config.yaml
num_hidden_layers: 13
hidden_size: 160
num_attention_heads: 2
head_dim: 64
qk_norm: false
init_std_qkv: 0.0142
init_std_up: 0.0142
learning_rate: 0.00599
beta1: 0.9
lr_head: 0.00939
warmup_steps: 200
decay_shape: "sqrt"
max_seq_len: 512
doc_mask: true
MLP neurons of a small language model. Each row is named by its layer, matrix (up: input weights) and neuron, and shows model dimensions 0-127. Each number is 128 + 32 x the weight over its row's rms, rounded and kept within 0 to 255. Numbers have three digits each.
Before each neuron's rows, "fires after" lists the tokens most often just before its 100 highest values on Wikipedia text that the model never trained on; "fires on" lists the tokens most often at its 100 highest values on Wikipedia text that the model never trained on.

fires after: "| ", "al", "partic", "an", "li", "Un"
fires on: " ", "ul", "z", "it", "im", "e"
L9.up302:115101103139123093124136138169136144154121153174121136103145134095093162058126166171140101132101146112082079098082150093142119109128127132173116181118126157113145116194184139081124111181137159182088062169162139054100130129143104101134147137147147130138152096124119122079070120186134125150144188060114118087093090071168130116124133088194212185159101092087188130152145108191072134146172

fires after: "pro", "% ", "\n", "U", "C", "c"
fires on: "T", "t", "| ", "per", "- ", "ast"
L10.up211:138096153110161108124138118077146190183134138137121089129051122148164058112145117139158099121114160161124131153137184184150074122128154128181105114141085148134184133172118092168155107148118188128187085134151119132141112147097149132108091100089079179091164086123119166089085094162101113136125147109096153120150069137158153095159098047125152130182118105133106093122177120138182118164129

fires after: "li", ". ", "unic", "unn", "out"
fires on: "fe", "Wh", "ip", "This ", "-", "er"
L8.up128:108171134101140117066108161116128129102094108184101144113071100136064101127184144120123108104120161163136212176056112120172117186166061126174053104142140157166180148153079145141093110114147148128167174165121123130128169167129147135132086145100098096112139115114130169171047127097095200162127131141178111165134099104155130097164107123114152122137205082088104116117147114186154072164166

fires after: "N", "n", "F", "Cl", "Th", "D"
fires on: "ar", "ik", "in", "di"
L10.up63:123169128174099146113144094091155048109122087097067097084147114136082120103156097148096143126115172093108161132139163193124157161147169088134110122129129095151106087184054134095110069137130117089156108140141159120160166108177132059065134171118167102106174145106131167084122166099118129092158188095100126148120139121131118221153133085124124099130099160180122124150175081173036136107143

fires after: "b", "B", "Ro", "w", "W"
fires on: "ish", "i", "in", "ch", "est ", "ast "
L10.up190:188146127139082051144132061121139114130083097149120125114162093174126146176149101125135115120126095165103089098147118119173082117134120150128153164169138141087141179125121168103105088123067144129138160056095098169083182137129176044119115131091138163109142090152106126120091192144058145119101148149115139113109101127149130163175127102116219151102189187105094161104143125167173103120149

fires after: "T", "H", "t", "B"
fires on: "en", "ex", "al", "rig", "ud"
L8.up215:063150156123080120095143091145161102092145132133073099158175175117187163122169148115133056136127177117099099124135119089091175127150150153112093137154181122206106132101111135086157145140076152141096129109138047108171165114150127072127115196120182087110160143175105139140158146142098151119084086169131112144123087133147095100173154129086084120075097087104162121035153081156183152151148

fires after: ", ", "s", "es"
fires on: "and ", ", "
L4.up224:138176106181170156121151130156126148176135153097118089126106149140082104177156132164091092164054142126136086101118121131165130071167114076116107114139149120091120077135095087121107120190109147133108069114109105116157137146091175164149076044134164157096061130178077100173122140116108077107167138132100116111126161090111112140106120118107127157185152156184123154135164124176102074168188

fires after: "\n\n", "y", "fe", "y "
fires on: "==", "== ", "non"
L5.up66:066126079110156154151107097147126179149121109101124092154087091220140102082071146172136163159071111130134127095059096149148138165134148110157111153114085132127126167138064171192139156156107124156091158170143106120107106107139139064163115107103126171089163107117150121110112170103112050105090141121130115125087150164094152106102153138090127082122173186139145135140133145151151140183167

fires after: "b", "B", "s ", "w"
fires on: "i", "in", "| ", "at", "ic"
L9.up296:178132144173158125072145114121184207122066174192095137114138139095121110082103107176165117137078127082107113111182106138109134086160147164142142138148085068114152161168149156144115165032153142162099081119087099129148101121108135126108185148168151175129128156103062151103129128081094131184123164143107128112090127113101130137166120106083087138125146194097096184129157126107155079137142

fires after: "|", "- ", "\n", "m"
fires on: "\n", "• ", "|---|---|---|---", "ab"
L9.up243:152156100153148156067149158097103109117163084119122106112139171126152148123144123079122148162110107157104174157124118114122106083156127067114116113078098033122166223160117144095097141141131170081169137119138113155128150152167113161068173149153154127135170140103131105105139115099065051145141071151177128151106109163090155127152123124141099102102157098167165069137158124094126106106129

fires after: "S", "F", "States ", "C", "N", "In"
fires on: "am", "A", "oci", "eder", "Sup", "stit"
L10.up293:156134197158160113102064148158121154145105142134142151147155078102102084110107152164069143113146121103145125141201109123063124080121118115098106102146116080161095123140163106118105174121178155127166074154148098094112125123117191111078126148184124132114166105128148159135152131139121139189127108147129122161137117157083201106093160136082192086118094154176163103138117077117101103160116

fires after: "sp", "w", "pr", "s", "th ", "ass"
fires on: "ro", "ac", "pro", "re", "ap", "Sup"
L9.up184:137149143153182105103152110140191114123133191084116149106133121204176107146101091137150105082230075157086085141183107132095137116168144139124138191149074083094171122101108159133067130141166122160132147107132090154136192158112149116125070120145157059079144127134119115122137136167083171135140138160128139164048128137126137145107166094159108143126063180145079119108110133132152111087111

fires after: "C", "S", "T", "H", "R", "B"
fires on: "un", "y", "ur", "ir", "ac", "re"
L8.up87:111142152136114099102094080143085157099140139137099131124148139091163140128150157134140186092103150130153111100111177140090127145078139175136129103142135128146115188101118127161146098179095145092039135073098138084084148071149072086141172180165170059121104094125146120138141068106154159154078083125096149100103125170091208090105082133152131158145153134203118085132142129110171140110186

fires after: ", ", "| ", "• ", "s", "\n\n"
fires on: "and ", ": ", " ", "even ", "but ", "D"
L5.up147:110132134079141141070139121082156137178123047082171114070123104104109117140098075152123114142119112139098104146093143138211174102110092177095151141118096119146147123076093143131122141210117111113124161080120074078110180135129176175113111133164154146138103173119172115157212104138140159140198123124138147150169170170167100101147084176130134127102146147133084123141117126143073125090172

fires after: ".", "0 ", "2 ", "6 "
fires on: "| ", "/", "m", "a", "g", "5 "
L4.up211:093111093110138136165158118139206091151140138143073122103099152115122119103082092143131136099158112139099174116088171182131118126130153204153087117114152137178131106136090109171138114084111140124107122168152129216081050121071121109163141184098119162135160109115025136182182171131123102184135169108119172103160144146114125137164136147167094143096064161153126152078153045094085142161124

fires after: "| ", "- ", "d", "15", "a "
fires on: "200", "9", "augh", "l", "L", " "
L10.up59:193114147158205145195113171193109086067091100128102170130158123133091122100113100139109150120106107112120142168172116094150107162178073134174135158162144111163137092136116130037181150170094144150122153133134121078061164159201112089164114156106075106103152112119136118129114115118136136125142117115125128116125151124142126164191154126117102092148127139119119111118080115130146063131102

fires after: "the ", "an ", "a ", "his ", "s ", "al "
fires on: "l", "d", "al", "ac", "m"
L9.up175:075176122096157104166112116137155169062141163100090113173154134108120160120162079174170170082092158161130119159131149048094132151081087182135085160105139197113097154137149159122172134121054137161108100141130171090130151104138114110108144174077110149129109154088172121149148145128124126143083134088182148108077158135098147069165147103130188102144083135092136116070053124140123151113172

fires after: "L", "pre", "l", "°", "it", "Sh"
fires on: "ar", "er", "vi", "ig", "eng"
L8.up28:155137134124142173113173105176121115122107137102077149176174177058106114139149143134135069161166207146090118160090192156148120114065112092121138044039073183119169208132108129130141170135120170134129172105101147103151126182104185134112095152111154085127135186091128120111083134155125136124149116073115110143104161121119139126143142141082139104178102195168108157103101095105163116118067

fires after: "s", "pr", "sp", "qu", "p"
fires on: "i", "al", "u", "omin", "n"
L9.up32:155078155161068088123139113133129129143119153126120133147157129096091170170123134117138122195091108095073147151159113086140099076145083132127107105145130125141112136101153145179107192157105154173110122140108153155169147068143124157103140163152115123104121093091082139096185109063081122128112130105142094196070145165148185188104076113117113047194073157188056178088133125124149173143124

fires after: ".", "| ", ",", "−"
fires on: "1", "4", "2", "9", "8", "7"
L4.up238:101133156081163182077154161171147137118118111180126164214151125129125124093191154113131081118124136113122137148138187186111203141120148148132153107132081105108148141181101072097194084156138175105122117158165106146111116118154136092162036158121114162064104120113110106122169135168114172103079114157126142110115168100112115107154138060100109155131119121133101100075099057107143138156127

fires after: "ex", "p", "pro", "c", "h", "C"
fires on: "e", "ist", "y", "riv", "ib", "t"
L8.up308:105096069189116143170120083163091062043162212190128140178078105142157160156115142108158071113117146155119149131144141142092122142084096188144113072129091114197119116125120100162147152145095166069146070133126113130175164149107139137073127151104103096125068131071161115111145176128171112132105098081148089170102117138173124131135128089139157177162129135082156081140176199143146087112117

fires after: "H", "d", "T", "D", "t", "v"
fires on: "y", "um", "or", "es ", "ing ", "am"
L9.up30:143125124125114167119130077130150108068102110151107073093102086125218126097143146185182174146117062110106219093160165152146122111077161164142191161097118057131117118179185131112136082162085124112121063100104076132069127132091094132114100147120112142117136151118138137119165091127101135116135132109153148145116169150155151083100152111165114136099129163148114155085105109104127119148151

fires after: "K", "v", "uk", "St", "P", "J"
fires on: "am", "ot", "a", "at", "| ", "af"
L10.up4:154063135197162074142126152119141109204145128085096165096170192144141107085183104130060106128093145112131091117148043174137143149122122181149123125132109121143166158135139116173160139124116096057062088146106084131096116147124157110086155140204145113107101166139162095118083098130160162101112143083133145130078151152123112118165206152146064133156117099146145155117083150138157121083098

fires after: "D", "d", "t", "T", "n"
fires on: "op", "ic", "im", "a", "ac"
L9.up50:120108149175138189139181135121144138150119098081134072107125151130093101105132135119158169108090129098154114120153132144133113185123050186096122114104163123120125169101159158143178139186171155079119089168136157189133187162157095154093151136139122098132119199102073132139133080082131162165092138109101140157098158084157126119155132094107196137066138167110147170120097099156127147194149

fires after: "F", "E", "T", "s ", "one ", "all "
fires on: "R", "of ", "ex", "O", "| ", "th"
L5.up155:184104087144061142144184125140143160186123114092226124123184155124068121115165035157122109117161160163087019116136091105124058120132151100130144152152122123138091187183123171127089132130179100134173140160084203090100121122172131093147135143077120137123168148109092093126119155147128104140121147124127166112099141166085110152136156091114123094141181118143176114105160123103148153102094

fires after: "T", "pro", "t", "c", "is ", "p"
fires on: "s", "el", "it", "in", "partic", "per"
L8.up280:164189131066115122147133140186140095111086079158125158168116127130094124120088122137137157175087095138097167143087137144130082067104129071171097138149110131089087150108088134093127120168118167095188130104169115109123120133138146130148170181069111117042157188091063130092160103139146095173089137176168161117120085098123130171153135156148114166128161095049158153064128184121136096197102

fires after: "in", "In", "E", "ali", "Ter"
fires on: "min", "iti", "dep", "j", "stit", "ul"
L9.up195:101139086103159133133132104015114161108152148094119116092089147127129137145127149168056134103131102113127106123153154083156108062148149146141135072125131108145154167164118149120116137099143160158214165186126158130031146161200064074171124144161152135136151113107093174138088111145130118142170151132085093118155102146106180101134135104185072132159114099152126117163145117104067115111116

fires after: "."
fires on: "5", "a", "0 ", "8", "4", "| "
L5.up98:167139124120099112183151122178167099185117237190128146126046187125115110120157099117122102149142132120101127131104123121166146103092119152161130072149172132159116132183121096107157105129086101135097148167148159135060151109156115173140121131212120144078120106054130109159140112164080135136154109153129155114136139101150182126082172091132168088119184129109164081085117088111126128128103

fires after: "Con", "In", "inv", "in", "ati", "sub"
fires on: "t", "mar", "as", "s", "te", "at"
L10.up176:146096121075086076121109102093135112097167148109104188136105088117140117101159151178116097154111133116110127095132113144115142117095084132104126112138186140010114143117144121192166108141163169188088150133130169069132173116125145129138107151115076097071074151073133179141124106137101111137074158142121210103106112107137120157158145124095187127172128081119151130142110117168112180167179

fires after: "| ", "|", "Se", "F", "3", "E"
fires on: "| ", "T", "\n", "r", "R", "as"
L10.up194:109133176108108161158133120123134139112176146084156094139117085081119125115135071186093099095118155058116055134117185155132105100104118117157113140156113085107113121178079155169137154118106126135163157157118132092087120169158109093144120143137142121135133123168148163100101056158086134116134181122109068105153168155121140083216119101114090072156126111125129156139138141173209117156223